From a checkpoint of a small transformer trained on Wikipedia.
Size: width 576, 9 heads of 64, vocabulary 32000.
Architecture: LayerNorm before each block, tied embeddings, attention and MLP in parallel.
Training: a variant of Muon for these matrices, 1393M tokens, 5314 steps.
MLP neurons of a small language model. Each row is named by its layer, matrix (up: input weights) and neuron, and shows model dimensions 0-191. Each number is 128 + 24 x the weight over its row's rms, rounded and kept within 0 to 255. Numbers have three digits each.
After each neuron's rows is what it responds to, as a language model described it from the Wikipedia text at the highest values.

L6.up2148:132074112161142117143101128142162106095135152143199134109125118143122110125115132140118092117136156103077154149125121124097114107110147099145126176115134150167144143123121129093144131152117131148104105086114101126085139078110109152154165121173082188152114086163143137137151154103124131128101128087129135119133113161134135152093112182109163146087127104108137126132127142073089156116122147136155062113132132120115100116121148140088085096147101097134112159117133139150142096149103147137096163104119100125143109151118123139123138129128115067066114137107149128091127127138143131129
Responds to: Line and heading ends. Line breaks and closing heading marks (==, ===) at the end of Wikipedia titles and section headings, and newlines after a paragraph's last sentence or a table row.

L3.up256:146126121122118154123150152126115153129121122168123112128162144132138124130174079120136159219145118183131102121130123132124110155108141122146129122115118149109157133072135092124123107090143117111119119178148162144115131149109116148084187126160089154076130149148153130119115135118154137119127095145131142089124153120124140110143099154151115135138128108115136098086144091154134162147134130187110130120154131148073149161095135125151136107170138142186123090151157133142140189119136122155127099108136085142101114136109151125156163159101109124111109121092113086067133115070112150101
Responds to: Complement-taking prepositions. Prepositions right after a noun, adjective or participle that demands an object, such as devoted to, hatred for, rumors regarding, greater than, partnership with.

L6.up1652:148134093119152186104133170113160102111107136107139139153123126152116130092155129131166091142119083049155136109114113115136126126090125135120144138135113139122093139140125144165122164102147130137076119102112144128135091156146116084096132138143137115170119123113153149120108125129135097142133154121130127133111124128130121128130095096119133164135164109084152137126166123102069140159120140148135086097124154153171116118166158111113151129115134101125108109161116102114152159136109154130170096154109154113115063088118156137108114121129128128144120118116118089136153126120138055140
Responds to: Prepositions after noun phrases. Prepositions linking a preceding noun or participle to a following noun phrase, mostly of, also from, during, by, to, as in mouth of, covers of songs from, affected by.

L3.up298:129135143137136115152106108152124132105113123141098103115126118131127119151138116120145128139096118111163125099110144126169157146144131125102100115135168111162112121107157147159132151136120092130110136152126133123133104130123110150174137109133120127113130111102119157126158098107094146103122111109114115105103097140127129136130112092152143094080127139177139174117149115090129090093161106141126151177120138094119136143126100124135123098218098135167152142122161123167090100138113132188132145131131131138135132101133125126122117095088134112147143115179111168137106144124152091148
Responds to: Digits after a colon. Digit tokens after a colon in times, durations and ratios (16:00, 2:10, 4:06, 57:20), weaker on other mid-number digits and scattered word pieces.

L14.up1723:116128119139168095129061115144135123101104140154153127132126104114165115129148131094130121143123134114096168128116136144140141188141166108124149137132096101108137156105161111115154126105121150141151126141114124119104126100092096100109171131113088138149149121111144123159161132173144109147146081094142109114121131114145122146109130116159113138123135143099091131106109130109112124119084123109126103170156105112153148106097164135137102120092124112114138140131137172127118165127110179118083150115154131067172140114115121086151134103153127123124147150072084158167121107128134150134
Responds to: Delimiters in tabular data. Cell separators, line breaks and colons inside tables, infoboxes and result lists, e.g. the pipe before vote totals, the colon in race times like 4:16.6, and the newline after a "Village in Iran" header.

L14.up772:150150146140141105134110146139134160107105101137181091152131170157094089146142108121180127181111150135125142135144117172124126165105136150152160148106139129163111122147172160106110158132141151108105116126171112104124110143119149141098146130137091129068137132136119117109123138125075140106162138138143133132114093083117133106172142140111136168132109111119130136108136131141108132095108119096145142127135127127164131115118113157105164152124144130133164141099117149106163156110132154139137169162140112122136148124093169159088154166137147135092165128155156094093148155145149132196
Responds to: Pre-noun-phrase connectives. Mid-sentence prepositions, conjunctions and verb endings that introduce a following noun phrase or gerund, such as in, of, before, by, "-ing".

L3.up2097:111121082133128128161149111090093136152103102081095113106091132132159113116116121122127172151129140117166163099113153127149129100126141109123148113121084098123138101131165142163118144093084140127145148165108118172130112129108128146100133112116075120093126084159109081119138128155156119203158117112116148134134132137136132140148132139134113140144141100139147122133159151112137157134142148121147160152135088119112142151153126096095132114123141134100170137148090154100123140114131142142114179097145120145101149159100164154185152128149150141144026147141092121152161113131154152103
Responds to: Word-completion pieces and hyphens. Mostly later subword pieces that finish a split word, like multispec-ies, unsupervis-ed and constrain-ts, plus hyphens joining compounds (submarine-launched, real-life).

L3.up2014:143110146065048141151115161140165167182144104100149078102144117140119141131143127106127143091111161127083101138149093174126103120147099103135139155120140130111142141105152102127111168135099106123173112074132138107114149081110133122146087106170152116140131158106125102158157118158102130156143127132098116108140153161143136174098148148124131139096112156102147111158113130157152101130087156146106137188112120114098124109152111117119142157163115169134128070167150137124135097149116090151128140136212128139126127106119133144135154077128133134119136083088112124147179124133123140124
Responds to: Hyphenated compound second parts. Words right after a hyphen in compound modifiers, like 53-story, Japanese-born, Luxembourg-based, 45-yard; weaker on nouns such as named, journalist.

L14.up236:124132119090096132135101156151100157126137131144095131136133126136133176109141114177125163128140133146112133116146143122193170123133162155120125124086110103121112152122124170134142186121167126135081131136151104158151139143100116120109162109150122107130109087124151113134140135113127114130045118126152131093121111185147118102133098145089122122130064130178132135104124087173108157095136106135130081123091161104134086108168098146123154148109121104153128102138112115146093120163137182112130152116147130127131109171110138111165128137110121160130104094149144111122112113111149175107
Responds to: Inside multi-word names. Fires on the middle pieces of multi-word names and set phrases, often in lists and tables, e.g. Tamil Nadu, Pediocactus, Battle of the….

L14.up754:113121078134128119144125136123096148120120142183120125116150137151143133106100155135170133132119129110079099119150089113139099117109118144154166134144131128109121176082103139116112163123139143121139165156080137119102110133112123104131125086088120155095120107143112128149110151109103144140131097162126152096149163127117124112145135063148122147138146143124113130082107138127107122150167133125108158112117130168149149092116138096115121129108111123142169105082117112170119158123182145150112107108110121113166146165139159132144151087166131097127131134110105133145133090083128158119
Responds to: Foreign name word-pieces. Early or middle subword pieces of rare, often Slavic or Scandinavian proper names, usually in tables and lists, such as Bibrzy-ck-a, Sh-nyukova, S-rem.

L6.up1164:125119136125157131144087152087092192118137085107100082106130112082100098082203130162121161144184162126072131150128107144114144111120112149170168113131097193129131134112113180120099111127109106153128126139129103077100100120126119135120123157122106153165208133120137152127146164142149127152161139141159109131152188104164173123149184120074123132160112156120135146141156159109138125082120085114098088151163068140151124100096091126161147171109116142094102146095143151115107145093128098131137132094115138100099114137093170142125137128143123150130126112118185134156138135150103133109
Responds to: Final piece of rare names. Last subword piece of an uncommon, often foreign proper name in lists or tables, e.g. Litmanen, Kvalbein, Debrecen, Ribbentrop.

L3.up1661:140136140114139123152100141147122140187145120167136066111146120076106121136133106136086128127109164147125154126112100151120135151109141169087114100079148109130138110122186114141110120108095143140095158121115112132137122140153149076132127133150140123165134140135117115114146135085112125134103155135142148141131096117110141156170145118111148131133160113164105128126130124111110123124098123169171098147153105134113075122170137134148118175143125113122133128147160139139126138099104106099108090147127113149116128132117150122136142117133111116186155130094142106110208155110092162116
Responds to: Institution name completions. Mostly " at" before a university or venue name (master's degree at Georgetown); also final pieces of names and noun phrases, like Bioinfor-matic-s, Adelphi Theatre, Tokyo round.

L3.up719:166085155117132134113131125151163167123109129139132100144114185121154138092129148106157146151154017117103147108154136147122141139152126144143125134089172114129125100138105098165127114119124187149161119098155145120127115135127114117146131142120139138158106117107114152129174094132097136102135146114137090126177152100089167103162118143126131127152136172117084144118130121149136114166104121134115127146126162150083157110138132122141105077116159093150136106173083139116133119141118114104146139131122113067101110146123149088097166151152146120158151128096185124128097139136202131162
Responds to: "on" pieces and table pipes. The piece "on" as a preposition or word fragment (Upton-on-Severn, onset, Manon, died on February), and row-ending pipes in Markdown sports-stats tables.

L3.up1174:147140108114102124161144144141160109079127178127148145127113146124133119098150134144144137102123082136140147137144170139117087116127069153157178107150140144150118135116162162101088138093133124139108109102106144122102147117102129164162177139163142129153101119074171103101119117127124160128131144134071150108157190121117157120095091118115055131141135117098104127094147150132118147092115133107084096136137128104135131089138127107117106146140163164108124148146111135122157138125153099107102107134137119139155152126126117099111103100127153135121131144110125149146128119134125126126
Responds to: Mid-word name fragments. Middle subword pieces inside rare or foreign proper names, such as Vit-thal, Maj-al-iwa, Rig-el-ian, often in table rows, plus occasional phrase completions like his way and Centre-back.

L14.up347:158103159166115142113172155171107128149130125122168152136114143167099122106100148136142121106117151130091173120118155119114135156158104112118123113147153153144142117098148120163147141107168119126116149167091053099147114079145095129145073169120134147110117132134115161067084114107110089131099115109111134129132105094066074101127153124144116139141118136157147106123175145082127100077106116070109107112157089135112189103114132158128103148082122117160068137136112157154144095164120149136129105158148097118131127134140112137122124107147093143138160127131134135132133079091085143124
Responds to: List/table entry starts. First token of a new item in structured Wikipedia text, such as bullet dashes, table pipes, and the opening piece of a repeated name (Moore, half-collared, Lake in Lakeville).

L6.up997:123108151151098118140147103165097185166140134136127145152128210126079157161113118127162083145125137094135135097138113112144146143123143185126121163115124105116104118125126107058125163092154117111101134130170076157140086157148095166125158094156119188132134132106100146122166132100137157193159112132109125133112141120141155110122120134145110144162091125131127123118133126113128158148132080145127147152080113123121080133078113110095144105158112099102164131146101096144116113135155150149143097135112197131117163154150149172148144162130143151139158133133099108144115139173138103118
Responds to: List-introducing markers. Colons, "e.g.", "such as", "including" and "most notably" that announce an upcoming list of examples or members, as in "four isolated mountains:".

L3.up2228:097141125175132155125101126144132136135087102124152147156102127117122131071154189128140140165157118108092125130140158132091129149135122132105085110158150123117199132140117120109154165138120111186145090141114089130147122146134130085130151129104139098159153162083121109125083146121107110165128122140172152132149153153117125138137157167134151151103107087111091116079130112123151155160096078163138109128166069116158135155184119132139156133104117142100137126144132125208120128100071110095130131132143152113145069104063107128096139129126108146130086149126151097174104151141136160149
Responds to: Words after numbers. Mostly the word right after a numeral or quantity, like "five of", "2 percent", "36,094 kilometres", "424th"; also "ever" after superlatives.

L3.up831:087139150099099106143122135139192141120189128133192132135180143145147164076115092134146175098144134128106171139168159139133105145113140081131134136140145119109081119150143112103126166144120135084155159124135118148149130125099111086130115103151088121141116135124113121076156114118153130110144118066161119133122157148126127135122104083120124120155091156116112124133136097106100125138121126071116126131129127165072151155137127137102147112125106135084125133118167122143135148070117190152114140100110153124105089112151139145147117130117138195129053144109109147118122115127115101153
Responds to: Mid-word pieces, group nouns. Word-continuation pieces right after a hyphen, apostrophe or capital (two-inch, Sch, Smerch, isn't), plus collective head nouns and table headers (team, side, Committee, Set).

L6.up1864:146160134126126127170115122111138129132181115120096110152117118103086144134190160147140146158138134139085150119132139131132131106100137162126131100120167116105138129127132140135111153117107075102137154154150094099126161103095138083138149136180113101173142078158132120106135178140137098098197127144109134124152168125172144129118152123116129160138126117137131179145082113128091114130163082092131143108075135160134165102093099177139124092154116138123118146189134147107107113104135130107106139106133074143167085175132113142104135114130109122100124148128153127109141160118162141113
Responds to: Final pieces of proper names. Last word-piece of a multi-token proper name, mostly foreign personal or place names, as in Saint-Sulp-ice, Whate-ly, Wärtsi-lä.

L14.up1599:130158172118152206111145137154077166085145100163145103105171126125096128102112143124097111125099133131080134145156166103158176116121071089126165135143130153104117078148136130102130153153132141123135130138146139165142086116089154095181157103140129123094135140120142143144105107108129127126099136134108119150148133144154068102156110126125100078131133158155187133138125129091084145147131101180095109151129132103138134127111128137130132142122142131149125119106118138093064119151148148138112159135125150148122120105132138119150138140166161094147138154105122123110093103149131161120
Responds to: Mid-name subword pieces. Middle or final word pieces inside foreign proper names, often ending in -a (Ti-cha, Gaj-da, Fruška Gor-a), plus cell separators and numbers in statistics tables.

L3.up1866:103157122139125126149150132139152085144122099139111163133132121135129164147156139112131084153088145106132167124162139180122122118153162124100144114163074111132112163137125027112119134115113101124132163126113145145097161131138121159157153126142142140151126150140138076142099118132157130105145114127119116144113168128145127150156097141097115131106120134094121114118113148135140124125087117143139108175121148122102138122125135104141124119137125121124129142134132140124132118109135136128107129111130142143129157108110116131128104141151108121135137127089127106146137143086112131061
Responds to: Mid-name continuation tokens. Word-piece endings or second words inside proper names and list or table entries (Ben-ning, Rou-en, Cash Box), plus colons in times and labels (3:42:32, BVMI:).

L6.up900:164124135140088140150088095032116141168095142130082118148130129080135130089119145092144108145118125109112143129155164115179108162132131167125107124092151130094164085131144124133123149118073117130090114156117143103158128139109097124129143131150137122109130122125126114117117096141136107114168146128104129102113116127125116111139143205151086132136112183125140118140146112134117082122110129120111140125143129110136138093131114126144109165104121121137160132107138136097131131080116141136095110154137127129134116099107122124124170139134126142174116107133143135151170123157139094167
Responds to: Units after numbers. Unit words and number endings that follow a numeral, such as yards, MB, mm, days, games, plus zeros and decimals in table cells.

L6.up65:096111119147127123072187107114137118114116183154152055172105134146143116108142142156087072125081117172121140150108138122090118143098162120156117142111126101150099117097149143118108122158112082165108119113097103110064125140118152134163119127132093132096122139128129121156147143117101196146098123171151123169136131088082075129104143151131117122137148114129098147094156117168095164119146153194118110180162113128130129120106124122132119164114110128105122121114134100101137048174153121135123124106107129115092125109124122101152123134148088179106153128161082094180118150136113114129
Responds to: Before organization names. Tokens right before or inside an institution or organization name in biographies and tables: at/of/from before a university, plus acronym pieces (NJPW, MRDD, CMI).

L6.up526:169151123138144098184120157076135106140146111102108100128174137087130117144124138144140129147127157154166135106149153104114124094122114116183157148118105115123164166129134105119079093171105116185151131089113171124098129157168142115204102142121145152115113125134079149123069122221114132108128064091135132134173119134137127129138137115180138125106166145105100095120122101121107092148124135148125124142137149150139156110154098111120145130086118154131118100131137126157157114157104123122153127131161140166185118158130116103153149155138143163122087122127121147151112133078104139131
Responds to: Abbreviation and word-fragment pieces. Short letter fragments, mostly consonants, inside abbreviations or split-up words, often after a period or hyphen, e.g. a.m., M.Sc, a.e.t., france3.fr, CompactFlash.

L3.up1664:166085150134134125140140125114141131133087135152156153070099160148150119089128130171116148152145124134159115139152110147134126090110147126151145130120111123115141122110106136062102122115174100144125125150106123115136107149147125099140157165130128154133119116123105150127149109144130127095108148135111091093142120133109050109113100150129118123136160136146117156143110131139138115100164114158132088118056129122133106105113087149186127093155096111151155123126117169129101065139110134122157117148114146150097113132137115048126136130141155119137159085137089132084120111119103116146
Responds to: "of" and heading closers. Two groups: the word "of" after a noun in Wikipedia prose, such as communities of, chain of, House of, and closing "==" of section headings like "==Geography==".

L3.up1795:168166147135126189138141135131119128144149114129134150155125145144165098182094105083094130193097105135138080116144102134123127150072148116133132134142134142149119091151129129136108139116134155134139121106109094167127119163150146110128091123135148135130124151120163147106135109111152159098116142159114121114175127137098131113162123138114126144126117144113105103146076161117148135121141109126112124210127078092148125140064173172112116140147148066123131131124103106133130128091132165124133156144146079107105123166162139137142118158157178128150135062099156124118108127166096140118
Responds to: Mid-word name pieces and possessives. Fires on inner fragments of names and rare words (Po-zzo-lo, W-ä-gli, O'-Brien, ass-ort-ment), on possessive 's or ' (bachelor's, fans'), and on own after his/their.

L3.up607:182148102142079086161087151090126145145133123143135085143124105115136129159132118087132128092100123140081144106144144134132104092115167045128162137133106111123128175126119128160127143119144104161112113128156127117146106121161107134160123111135140145131087148128170134130101113194125104147167130140159137101121151140045115132109139114104078162091148125092117125133124091143145114099143133147156073129160163125110142116101089172129109073123138155160141135147126112141115129115150077109109128132138170118097153092080167109169125133176157114099125144140076152125131153112136136127
Responds to: Mid-word name pieces. Word pieces in the middle or at the end of proper names split into sub-tokens, e.g. Le-vin-e, E-ric, Rou-en, Lackawa-nna.

L14.up919:147130116123116104128104126102151106136102124121115107081158156134152123192082157161136146123134092110110139120107130145129141133134122130101120111114162140137120117149108104129165170132100121144128081135074155124136131127129155106119109150099158145120139138130116161164103136128134131144144105094122130127143105132092135185087127144121149148125131134129035115102113134114134124157122125140143194106106107158159130162110152149136174155104183141185153145119125128088151147123150106145103127195115129118110063095119103090099088114123099144098105129153123143145164099118167133125
Responds to: Phrase-starting tokens. Tokens opening a new phrase or quoted segment, such as opening quotes after meaning or colon, nouns after the, and table-cell digits.

L6.up1778:140119093123114142107175124140132116131116159092123135126104105141126115166104118117106112113184121098135133138129089174067121111202089119142127126107106135096084064095124119151128114119139120101147123140086111145141074112122107085116075152088147116123123083122141093146164158133132126167090125135117136113143135104120143141147147138166115177155149143130053143140118102129129122126130148088115163098150136098119150122132115152131148133113106071131148145130137143097149144125092124128133155114181135134123146137098181099105122135127100128124109103174114139141214127135145126140
Responds to: Compound and noun-phrase continuations. Tokens that continue a hyphenated compound or formal noun phrase in expository text, e.g. peer-reviewed, community-based, high-quality, cultural, strategic.

L14.up110:155091114106097112110135123136174113132149169139130150151118123116136097129166108089125148120146125140136109131134158146130107157148136139144112141124143122091096125111161136098106097129102129147179135127129131145127149119108186136136121113169112097132145143142112123104115163188116114067139149119154117133111162095149137130125118135123147104115136120159156156152128118140140090121078188146117114130148127182166119110116125100143158124161139119149114074112119166156142144160112107162126096097119146100126118117111136142129136133179154158162148154153139078094140120081121103094
Responds to: Noun-phrase modifiers after articles. Adjectives, participles and relative words inside a noun phrase after "a" or "his", e.g. a federally funded, a wealthy, a story that.

L14.up1427:124096177115158156121123130131117183136138145101131062128143157159145120104158118128149092133113128080146125127128093149120139187118097154109134131192118156150128125151144080149108181118167127128127134154107100141083140131108123119172127122093128133127128077124139132113116100114140119110114089103111126139131155131171137132102126175071179111165144085144121117086103156124104106126126152175124114125150136094132120127164073125112130127121156115159108126150096141096125101091143137125146124156122102119083099125081138095140110093149106143106108153078099091144138143160129085149
Responds to: Prepositions before names and dates. Prepositions like at, of, on, from that introduce a coming place, institution or date ("premiere at the", "held on March"), plus table pipes and date dashes.